From a checkpoint of a small transformer trained on Wikipedia: no biases in attention or MLP.
MLP neurons of a small language model. Each row is named by its layer, matrix (down: output weights) and neuron, and shows model dimensions 80-175. Each number is 128 + 24 x the weight over its row's rms, rounded and kept within 0 to 255. Numbers have three digits each.
After each neuron's rows, "raises" lists the tokens whose logits its output raises most directly, leaving later layers aside.

L2.down479:141150148165160078110102151102078094135136134126105124120120080101125122133151142134148135110114140133141144125085146176138119125106109135152144110112129154132112110093127156132148111168130144130120135116136136113151132144105130147121145099133165147074092133158157126121106118150098115128
raises: " whom", "ished", "'t", "like", "ased"

L2.down755:173152121141119134147122162102115110163140099107138075138150175131163123102140108171119158128113126137108141143127108094095108113138130153122100100124173137116117100123086145130133127088077172124097134117106113159082124143146131132138137159186154109147143156164102142130123123131149125118
raises: "ments", "sson", "athan", "]}", " skating"

L5.down311:100130121149113120115123133194136159162133139160108119130142056120140097160180149083098132174121108173146123105111129146122149168158153143161111077119131140118126098113135124107113140075151152135100104121120141117101137108132134164153129170153097161090093097173115117124132114103120144133
raises: "==", " ==", "aries", "====", "itions"

L5.down75:154112174125110115151118115071141119156114119105124150121137173112160140136132141119137105147132127090188121152155108097115167118125101132149136149133077156105136130142184127114100094138158138096135116112093151104136161086150151128124089150147169108161140106124132157160139146135181115156
raises: "election", "ects", "ines", "amic", "ine"

L5.down386:068109161129110141130144105087110166165146106164116139155159132119136126132116106103122156155165124124085127092145149122095153104106168087104119108128149112149113158133080135112097131150100120129109107112090092112120121126127158120139168116124112115108131146122080172173100139133124108101
raises: " others", " many", " several", " conditions", " few"

L5.down478:098125154128112152125124135169115121136124127144145117107115123104132158080152156139127146139112116124141130149113129143135142172109098122162118153187170131144123133108107113096126168087104113120182155104156121141142146095151136143097139129118170082106128172080128106119163118141138111150
raises: "://", "/–", "”", " Event", " Award"

L5.down666:175108108126163156126109125109084123105152096137138150119103124111090138162138094091086141128126143119089152134140129118133141150116107109105131117130133115123217082137129118096109150112190154126180155102152085101144160152119151158121161128151135121109134129160133146122134142164096128127
raises: "ished", "ant", "ishing", "umi", "ency"

L5.down451:151095133138097145103150131117126091130108094111098140106151160121079112127093109146144163104140166120108120122130164154147134136161139144148106142151150172115136138107155174118143101117144128150176164156112158133148038148146152113158139127160155145130096126145150153124119103124122113166
raises: "://", "ea", "icious", "ices", "ei"

L5.down552:154172197175173128164116133126117142105091130097115132130131110123138131155147143149110125117112135139107158109116125146151171081144140132073106131119085136134139143133115158158142110113154131170174140101140157111132118127133163135109152145139136157148082139124129145164135095169144111111
raises: "ad", "am", "ways", "ag", "way"

L5.down522:154108223107120131141170123106143143129129165137143140136123103146131150134127173128092156105123121132105100142124121132125140145135117123129140127088104154128146112130074106123112113091099096169146115122053148117146099110076117140142110115101085160120102177163138124128126153091172124084
raises: "===", "==", "====", "\n", "-"

L2.down674:107108104120137134122135153114168109128119133109114157131111108157107110116106181123128127071145118158124163115147140129122165134115130101128169121121134137168113158137129181084145175142142160144147123144110162155164153105054132125103129159150133117115095120108123117094099151144135169123
raises: "ury", "up", "estine", "ups", "est"

L5.down411:199082111187118103104103103127123135144115094137140145101090181109111131117136112129144150119141114118120156125134101124154088120103135127122161124144080125136113157118165130153138161118134131116140090116155134134132149156159098092167119137120100153110135091157135125099126143112120142087
raises: "ents", "ue", "us", "ua", "ence"

L5.down757:115120159101087143172156122109137124155138137109149142128150000116122155150087139092109114141115099132102142150102101120144121176115148127136116107130161144094140118116086109110131120082152138104126092140120114104128148133138123210140136197165120135121131149115130147200107141104133152125
raises: "==", "===", "The", "====", "In"

L5.down432:132130131165131117119128122107123132116100184143118130127105090096117086104108140129151115148099135117165102139136152127157131106111128152090137102113153152166089103115112148146157084116135149093117103103119097101130108115124150166136078134079182128139146119104141161112101142146134112142
raises: "election", "ative", "play", "ational", "in"

L2.down175:128136094125133083165080145155141139145090165101134160144043141184164101127114148144141129121126119108100152146137149128130124135150138128180085133130132109101145114166163092152128123144138121144126124182128148183127126153101141149157116119091096156129142132075096127129140143139131116134
raises: "\n", "\n ", "):", " Pts", " "

L2.down577:151132145150141142083128162133130066128128135116142135115156107122128127125070094147096109148118100149113149139158118158113130130129141141096191163139079130108168119136090119137143132139142151118151125158125131160158165097140117120141129140154111121134118116154125094137139114120107103131
raises: "ash", "an", "aj", "ak", "ac"

L5.down409:112139171144147096096140156113086096143139094101171128117129080134140143134139171128113108124169135101120124125077103118158087148137109116133127157103089086142145107122097127144119146101145088127144151107135162132179114122111065115111148175136140129087153100144139136127133090135112109098
raises: "ted", "cy", "asing", "cer", "ases"

L5.down442:170131170154104125131155159112140133143153106136121145128108125115168111168122162160101141180112199131076084114121152130116085142120157111111143117117108095107155160108100153118111109117107139129142179073104084136126116139108139176176129114117157177114123160136138155141147136120166124119
raises: " others", " many", " other", " otherwise", " some"

L2.down285:148179135128125114141156168136112102125129105153108146151109138132077100108131075115127125134075159107120173169133157176069123088115128113156117083153177104140181148108087122117090094103123115079099134137144094159116100146136140136154125158151150142118124159115135126099096090122118161158
raises: " them", " their", "iction", " themselves", " the"

L2.down429:113134125111129106117121125121140173141120090060159101130121182139112146174154117113107137097110116100116176111131200100116118134128118130086144113139120094128101129144094110119128146103122145112168115118109104137125102105127145109088130121139087121115146158132150133112150127125131168117
raises: "/–", "ressed", " daughter", "ment", "ained"

L2.down572:148140155132125163112129109180135148135149156106140105101131169130165137129150128103119129152096119132138150174186118151115138127146151126129100164153089142098121106147110124131128181128120143111151120130111119118164105098123174143149116109108120162116130138119134129152137119120131090153
raises: "\n", "===", "\",", "})", " →"

L2.down558:167098129136114131173107157134130094109131173138120124094115116186118110135113156124129120151116118139136090120165110133166165105136089104060114125113139080087113096124132108134146142157119152141140128163101099091172118123144121140140107142204167108147132120134096128123152104159128123109
raises: "ative", "a", "ated", "ized", "ating"

L5.down711:150143128099157156146123134168112111090096138127105110093107102102138124148117163112160091095142138142141155138127148146108114138136159138150112121132120129102133154185117149120153136095102116107123113160121139127119156152160137139122104095115120197130117130130130151115153121157126076130
raises: "–", "-", "tle", "uring", "wards"

L2.down79:144135147191139110124094150137098157130136117184110158116128116158134133098128127159135091122153118144154112099151098119171127108143142183145136112131135157130127155091159082140097149116098117104132161100121183130121133122095161083118100133183096117108121105135131185114157114128089126111
raises: "ities", "ents", "ided", "ited", "emia"

L5.down691:145150147161153135085105149169151140088116121118141117094132124094149118132132164108104125127123126155105120102153167127157149075111128134115097148143133132098153168126099146111137133122172085148083124095148100140104175115135085145134143151175129137133139126125110173128145150098116066104
raises: "il", "ves", "ate", "ir", "ill"

L5.down646:131143153119106130146167161134140143142158117184140136124099111138167136122139108121144111139136159122155133113143116119071129151096145123104106121092087082118100126132120150088163096138154082130129134134110113152169119106099136132131125111157105125118136099115142135152140109121124144151
raises: " kind", "ş", " type", "body", "friend"

L5.down324:131145097105137173135098097123092139124145160112104156111116128131175067128163147169140139168146093173126083144108112107120104137116141098108120109139096151103144103136128094124155166099134114126143119140104124112127162140131121130139147129192123150137093111115114098164115152112131122129
raises: "vin", "stead", "fl", "oles", "min"

L5.down23:163112172102129151142129137109129131133146124102125149153130081122059120132118128068097127111141140115158115148112117096129132157084112138129146155145112123104142082135123078099146165104106121150122112135130103174149152152109155134111113140153096159112146149129104166162158115103122124132
raises: " Subfamily", " matter", " Binomial", "onia", " Genus"

L2.down407:176103186113125145123176133130132148137117142138138145121155102170121099125155105154097126130129129146108171126155110171152127128179127107093131148119120138103090140103136119084106122140138107086194127109130131133111137117108109116167087121098122118120103123128144146104144142119123126114
raises: "})", ")", ");", "\"", "==="

L2.down192:133173202112185124148143120154165134167114158152175143131122122156118123131111104119121093097171148119109105173151087149151106092137084117134117115135114169144113129124142096156152137091146124139133141117151131150100127117108108126151121161119107160130130123135162120183124138107098148117
raises: "ad", "ads", "ath", "ard", "am"

L2.down381:102204156109131140128132122114133132120135095186124122163123128148137133084102103128127163134092139081102131175143149151095112071140123110169119122160153113126156157127070126116126156110130145112117149167142110134107150131150148155133202151153126180109126146131109109129106157146123135145
raises: " it", " them", " themselves", " their", " him"

L5.down15:154117099124118129150153161131099110108123169120110154134100104120082119155129148141118124130107133173121087080134117124096174150138119127144091112101129147146160115117126132144168146124112095133162125133130121096138147079126128141120126159148116090143109112172161187143120163110126081143
raises: "ifying", "ification", "ified", "ul", "ulating"

L2.down269:115101131149167139106108096126126123103136108112115150173123138116085137147095186175091119145138123181110161094202094143120110121098138128123139123125115142108163114125076135127156079121154154182151146108123125163099121058095127073069149096145148121153127127137130137114140128149167139121
raises: "ished", "action", "born", "handed", "ishing"

L2.down597:163166132163153153118099154134121126124086123107109060124115117120088118148119136136076144094101104136108148099102070154081130112133115107136111121174076113134128151114139092146150105115176134112154100134113122095124122101124102140121131154127105156121149125160141142116150167160111145148
raises: "ents", "ent", "ens", "ential", "ence"